{
  "num_hidden_layers": 23,
  "hidden_size": 384,
  "num_attention_heads": 6,
  "num_key_value_heads": 2,
  "head_dim": 64,
  "intermediate_size": 1024,
  "vocab_size": 16135,
  "hidden_act": "swiglu",
  "norm": "rmsnorm",
  "norm_place": "pre",
  "norm_eps": 1e-05,
  "positions": "rope",
  "rope_theta": 500000.0,
  "rope_fraction": 1.0,
  "qk_norm": false,
  "attn_scale": 0.125,
  "bias": "none",
  "tie_word_embeddings": false,
  "parallel_block": false,
  "init": "normal",
  "init_std_qkv": 0.0283,
  "init_std_o": 0.0,
  "init_std_up": 0.0283,
  "init_std_down": 0.0,
  "optimizer": "adam_variant",
  "learning_rate": 0.00095,
  "beta1": 0.9,
  "beta2": 0.99,
  "weight_decay": 0.24,
  "lr_head": 0.00366,
  "max_grad_norm": 0.5,
  "warmup_steps": 577,
  "schedule": "wsd",
  "decay_fraction": 0.721,
  "decay_shape": "linear",
  "final_lr_fraction": 0.05,
  "batch_tokens": [32768, 65536, 98304],
  "max_seq_len": 1024,
  "doc_mask": true,
  "train_tokens": 339300000,
  "max_steps": 5506,
  "dataset": "wikipedia_en"
}
MLP neurons of a small language model. Each row is named by its layer, matrix (gate and up: input weights) and neuron, and shows model dimensions 48-175. Each number is 500 + 40 x the weight over its row's rms, rounded and kept within 0 to 999. Numbers have three digits each. A neuron's up and down rows have the sign that makes its largest values positive.
After each neuron's rows, "fires after" lists the tokens most often just before its 100 highest values on Wikipedia text that the model never trained on.

L16.gate160:526580516562462504500465510528487560549512612507403526472493549453467532513564513508481568531510472603489552495450468494510554435487500489449540523534465513562478509487550505535520526516553517475480502548399480449537400486474430508532506505494538452469525540527452497502515526586533559535509492508516496516520525540477549581504484535534537503513531497510486476517492528472478499589513
L16.up160:475435513552531537494481514503515462490507463516494480602528480540541498465559496471500450498447484548450379509472522457577473542527506531531519519498465556484501537570518498501516511564504474444461561470484474464491491473552508538537462471456501524481597459537607520501449513485543547453536486475461512523490452476508468443466558474471502510433536526468453477499529466487592575460524
fires after: "3", "4", "6", "5", "7"

L3.gate891:493476442511501422515492461445512476487557473449503511574530513528400418557485506598490513530471503535474544493472452525476460474422504494537482505552525471575406498471501464487474481527520519465554450500501564471452495446559447483522511519442472510470546505414511444452460495468579484465542473476445487580518557507515531487487501524517580511501418494494506542502544464556435497506505
L3.up891:472542496487512491541502435527480442478531500533514461554474491477452409483552554492544537504528488470467375492520413447471444574474482520427500459465396530502523521541510457495541507624492468478445502556502502510544533518484522525531544496506570503435546593536568516521509433452517556492424475441502480573477475448578481502462463500554515435441493513475468513514484473437467465475445
fires after: "1", "0", "2", "5", "3"

L6.gate680:479488510502430528542438457491454467505566466451492471490485506563473530424398514534491488451476418504515490498478441447517521449476542490518503489517534493445483441478453544447541529584424505494433474502428584482485448450460493501463420516503447478471477515513496504516542513494508510567501483487501538439511556491506435496513462485498575536515499503534478501504470490554452492494451
L6.up680:428463558581483544526548507496466456484521483521480565507492535510529469507499466481522471509445522497545508423517580503547510498546535509469474480503480548506479452473473469498489591476530487461398427539513548478566523512489504428511555454464506412486391502441491487489514488534487544467487515505447476519577455520442499473567550513481514476556458450581479501513451515542524468505480
fires after: "1", "I", "2"

L3.gate82:517520457489445474466417494469508522486464557504496436462467475491514521488459507539497467500480416458520468556564499489477456505508503505479488497497536489511509556480477460501499487522495521540452494485502464504553541465515474506492514427558541504484478427476465570576432492486522514524514512512491467448589538484550488478503496475471470430553504514512516614473518455467540535501457
L3.up82:492519490501514513487495546510495499493492556476554416506494474493451458451510492488465469536493466457484448433446497492514479517502508555560528497531536412433522446493455509529405491608480437411520477471522520510506507505567552499489469438571528552478415527389562442528470491565563523519436527441451480455503570486372509526471480498478521460490486456532554477509526468550505532493504
fires after: ".", "–", "5", "2", "6", "7"

L8.gate759:549487534570450502553516532553474446528460446407572550575466531463488498467463539529522513513502534488481532508476533490485563505503470549511469505573515414434470519551458510497569513486489457439445496537518490461514535511525533485417606584420473472473474485474389560478511493454521497470554522550504528484514493487534436510509496558473540464484512490509531465457489472508467491553421
L8.up759:512553498485503528508555493446463461466594432499542429479548459487589530438458540480495547445548519491529639480518520507457549513492490552470549493458506503500491502515540521497479534527523541451553503460520427468597484529474550484543511537519544390548480457626472504526451483495520523574434544518484556468463462539601500531537548474433551453537568588486543504469563528440536477531478
fires after: "2", "| ", "–", "021"

L5.gate388:523530482512520489524467495545546428533563520475502595452435522550580499529499434490497471485497498458453510567477518527483489530479526554509473498471523538501490471527479420572496541501551557560454491498441513461470526589538465477510501521501515517528468511505533482486494539456498460494477435521478579472579478445515462506588498525492478432507454525495464456488537459521519550496456
L5.up388:441570492499492504546457522490453546536438452470537462560557470510587441514484488468496438586534461490416469413465557457543503495509553459614533501515507487457488625481447506505461526539528478459531500557463425492487505526500493514498489510522527503562514520477431565581484504545532583460446532481425452505465489491459465545464496480547445495450389524514509512383469481510536539579454
fires after: "2", "Ph", "-s", "–"

L5.gate727:578526472448551441464501530475511504508528505554588502546467532542606501436474533529454515509412426549499423500471432569450499603453503601461465494506436508514411551501484529545493489452483491497487517454525507515491473529504442544484537493477486454520481516494510543496536492502512549495495499516539500493488510468581480530519426532543492538469492486506512578490593463564526474540489
L5.up727:461546450503523518510595522491545459544494526529629545482487458495518548547505471584498450414484497560424469565490511521507549481489482456496453510524563478482500515462487495529544551519517550511483491513539498518545533523474489531528500558434553537419465529525549521512500521448473500550468516496554547545498465462500437521486415490544516515503485506566462557544558404461464453470430
fires after: "\n", "uc"

L3.gate528:503455525470449558527495482562458456514456502494436576503511537578571532446474527481494533445523465528489492513540560526484521507437504469430507484566516435478494376441466532554504554575394451508509487525490567502469466516456536517436530530464445473432472575530507519503501494490533449529552485550489450455548500513501508482584551491500472571446471524468478437574458447473486465493419
L3.up528:499532482485543518516558463468465526465598456512510536477510477410519447529433528521536488428450468506549526480546524468497466554518472541515484493458510522456414462491524525546439488583452526489547494435397568522481520543504509488600526498521446445503476536484507548529531414512535475462487520448514515494497481555489495446496546470487522444502478523485610471479470450504470512453449
fires after: "1", "2", " (born "

L16.gate404:481474548522494580405455466495458540481537547487474504484476516495476425552532488526435544506478554492538485440420486538450519430492466504455548467453477484537448509533498416498458501526528520479534569533457535505540438561392491468545473507494575475496461494461512502494506543451499523516495424502561522525521504472472471511483509453496546488480516490517498471479394482448508494562526
L16.up404:487489450562530487511461412590501526445518479484545479509408538494460493444512513486463574559431500516514476489483514541509542492510496528488534574441536455508518596491500455497512470516553494485435568508437478432499517526425585428479509432506532500516503429547493511528567490455475540580481505439479501466526518514553569459430466539550536505513461502560468546494541451480509443499515
fires after: "1", "7", "4", "6", "3", "5"

L3.gate874:513521526545510444418515506453515482495577528563469511466479426461475439431557491531441569492529505509450489513544503518503465513512555481449445501521523511494425490450501473498405531479521495506530531510483444594487469525404575510509493518465517479486527528521583483452580562526482505497483541526497488481501464468558494461457462524503538520454496523511400510468483559570524499518526
L3.up874:468545484486537504480539499459550498530504530530524549548527428392435555583567470514533463509469547552457463500512537513495520560459478568524419503501477518473503555481488533507526546532547541553554531523524454424521458558517507435564548557502543522545454404516505541577445493492424575476573494477540525503458495483530406472531509524560465497515521562495542524576509473464498530451513
fires after: "\n\n", ".", "\n"